{
  "n_head": 8,
  "n_kv_head": 8,
  "d_mlp": 1024,
  "attn_scale": 0.177,
  "bias": "all",
  "init_std_up": 0.0208,
  "init_std_down": 0.00407,
  "schedule": "wsd",
  "decay_shape": "linear",
  "final_lr_fraction": 0.0,
  "seq_len": 512,
  "train_tokens": 172200000,
  "dataset": "wikipedia_en"
}
MLP neurons of a small language model. Each row is named by its layer, matrix (up: input weights) and neuron, and shows model dimensions 64-255. Each number is 500 + 50 x the weight over its row's rms, rounded and kept within 0 to 999. Numbers have three digits each.
After each neuron's rows, "fires in" lists the words (lower case) most often at its 100 highest values on Wikipedia text that the model never trained on.

L8.up833:468414493530550551609464433506525557431557523543495528414423591459494463521527497578443574482429571515478551562495509466447519560472596527510590507502444441466504530446493553503565501459469483495471461574472580444524479433475459483518508469507487448572469442569554519609547606529490484513446507484397546423521574516466511474483492352453502448598474406426507505561522562557585528506455467601500454497524464529463498480462569592517574448469496489516522513493476478463471488501465420450391547579553451512535443559593377486534443494516492586618468460517557608496435580501492516534
fires in: "in", "at"

L5.up47:466470563523549495501449541518481473504464512461498506575492491457460438426533401524480493554492516519449413508535547451621526431545554461499460515518372533472514464464480439477603485369525448467498476572525519472501481485470449468465527500546458444472388491618521513489478569516481545403487562571552514395556479564550443428516537415551545464555361394424499540446535580448544573545483527518477519511541517550500440509532450611534514527464523492515489455512470517606473484540418446537542480540493553506488479586465499529475568491538577502447550434439524442492510566482491511521
fires in: "at", "atomic"

L8.up291:424433474513452466491473523422546545423521417447462483484516523464536489550446552472614429434572603428458496438462448454474533553610537556535523527532426542462532468520520606455516508513513524479490510511443511533509417517403535571554482485441526527486621459544504553555548455589466493495399472454517487455502419473533492583460460478549369486473557435495448510517539492511516422559539476510462428430505430445422487512420573464487494457428501552523439522511470518574509469460594535478475561493500494459539535575552466393501527431428485550574364538497536440498515467524424534507
fires in: "and", "to", "of", "in", "or"

L6.up951:547440552531517438523425443464526459505439441564509523425418330450577494475548515548612523472536508417512465495447561542422495416478404451580547498535405553437507526534530428454525542456452557565505503533447527437483433546538554511519480480443549471506447492472494444405552543556405496606504567501479548567499461540475482480469477450450516460477532481470431455489591501471524530546471435575507612594420472558523498614502538442534527522472519481433473578475437451518556484545502556530508580461450507487553542487482529523554452601567430566555423405466450444431512521620473464577
fires in: "of", "for", "some"

L5.up831:484518436454489454570513521525446605469495454480495477600451553486480610498585520558430524531496566546483447474453474508516529433480457506557516472471604535465509516422536439465542470435492545447572462526509531441494472530555480535568479475561527516480596535550501557520472536495473524390536563405503599512478595491480517526449528537462454486465476407546484550433561397448536467590529527589524531483484427456423477515516440409491476543401524549517525498545527401524408497575448413506466564391443350424555484545547615448482516488477550476500414549552454527469531529474529487474
fires in: "in", "to", "her", "long", "a"

L10.up302:476483495462448502526528389488449581447532541492570461560473459454525529558403540557570489589554492515563521606508511426496468548456516478482477510557477508465393495581533405474526501442459390468472472550519510509448504467492511467530426516443434472421465473428504505589449435531527572473520499484494496548527455422493565448466503533529528514468482384509485515475592504544580498547525449458503505548545514366494403566533512492565583485468510562601594501494570573471464515575438497447440499503439463435524492443404560538428535539439514559512484514508486448564511450511400469501
fires in: "a", "so", "software", "how", "soon", "her"

L6.up719:414438456496486537448508627518497511540496463485560479513599556464534529530474418514539454471505493515473429665519554467572571472621559462493508525434521542495401495552503538469545481535472355527545467570451558597499532503540472537482492409478532475469503485481461446463499521531444515449493478560454408559471415451481506482496509492499554455435437399527563512440486406497457574512560467519465514486462477494507568469557528513505539522525545481534515459516421459576485557561546500510585483550643552536442588503456519558485590437485450535483357421538554451471448491499469544512
fires in: "in", "the", "c"

L3.up983:465434537487418537537461510517584449558535513481562435375535451499475559498432534461637465534617502491493527482485525477487497395531488498523465539482491469447508554458535497509402485488446469489461524529477571562465406567459628443452442461400560481522451556432571516425516542566489527454467487488487573517511560433538540451462522463581448460435487464455484534551522504450404460540548508596519461488491581463444478489452587440516494538487543537534554466518480505483543491546489577517445549480507532494418481459589516460634470570433504620612493497536503463457558445487531470564
fires in: "of", "two", "highway"

L8.up777:424447557608482615485443567497469530544534535552476448471482410517510438464480558493436525441475530500505451494506620453495607535555500506465588523440514585520484475527501499560495434530504471577491597537513522507486565488617441531495521494520573496467490574427531492545467565494555462505549527468469487513526445564459378580473546511532542419488491424478502554495589498505465516495501459528464515568414502551482526437504469482509532524509510457488425438550548523550551363387515468504466549589536451497503627505444449446521530458438364471461486398543580485445498486456519618464
fires in: "the", "in", "no", "all", "your"

L8.up394:498521574523563473434465446518577461487579435557501498541455430492484475516406635579467546541590492503593461564448482506467499516534457388499590491518531478463456511484472576593455472550481517477576465502463564479506586479546530519499475437553495428509476571484432487436430467545501490567437538527509478440432472463412518568475466438523428600508435509507595415416405508498454576396563508494494510492440495536467537562518567482503439548523545532458552514502466526486444477539475486547500432428474407526570576553494456503393513617483465431461534487467500499483594454433435602585
fires in: "of", "to", "help", "unlike"

L3.up897:512582522459530527536470421497512611481448499500471441531446520563587387583408452560546492491523462515556507440462540456479432516515519467488544508513568382575473471534521481491526519645486515365415463493501523494442409503520494452565366510475487523409473523429467414412508505578562546437466516470452520442571535543469506522531501479509498559432493525510472509427508567508453549473536407562508561542522541573526504542498596493423444457462539524523581485471499550584392522537479461546544477491478404457580471499418419468517534470494494536467521502492469512580510500457456507490
fires in: "of", "to"

L3.up589:424513472523555576529517478410570516482545446474488586456409526500436536420510529521530532591497478577573499500434488429525505572485498460504563525450399605564515406488424427484487465408514538493597527467439398536470472494497496484522486465553525529428484468388484477515549539483522533466504491526460517491547490532487418442551459531553550466618445353450590444515487549469507506603605527458461487531589499467397423464576453572441449460451539503551502477566432450558377471581482553559499457526549534521547448536589572572512467503590512463490534585525549497548512472496490553514
fires in: "at", "after", "they", "than", "atomic"

L3.up155:481502470418533424548440507542482606512520504525543453549388530460432503447439402560481486517498618542512448496386581527494603471583526455505531564483453554567433477530456522523577455379395377461475544501414521576510518426448475486500536574435426534521469506583529451539545530440459384466485490554530508505533423511487463472514556474438473540461482522504529523556474529531513502498574454488425481574527527534489499521497518543464512552455503553474507463463520522563485488520466534577411487594473508533503598572527417543519540469511558429496494420504470413368464499559498575602
fires in: "at", "went", "in", "following"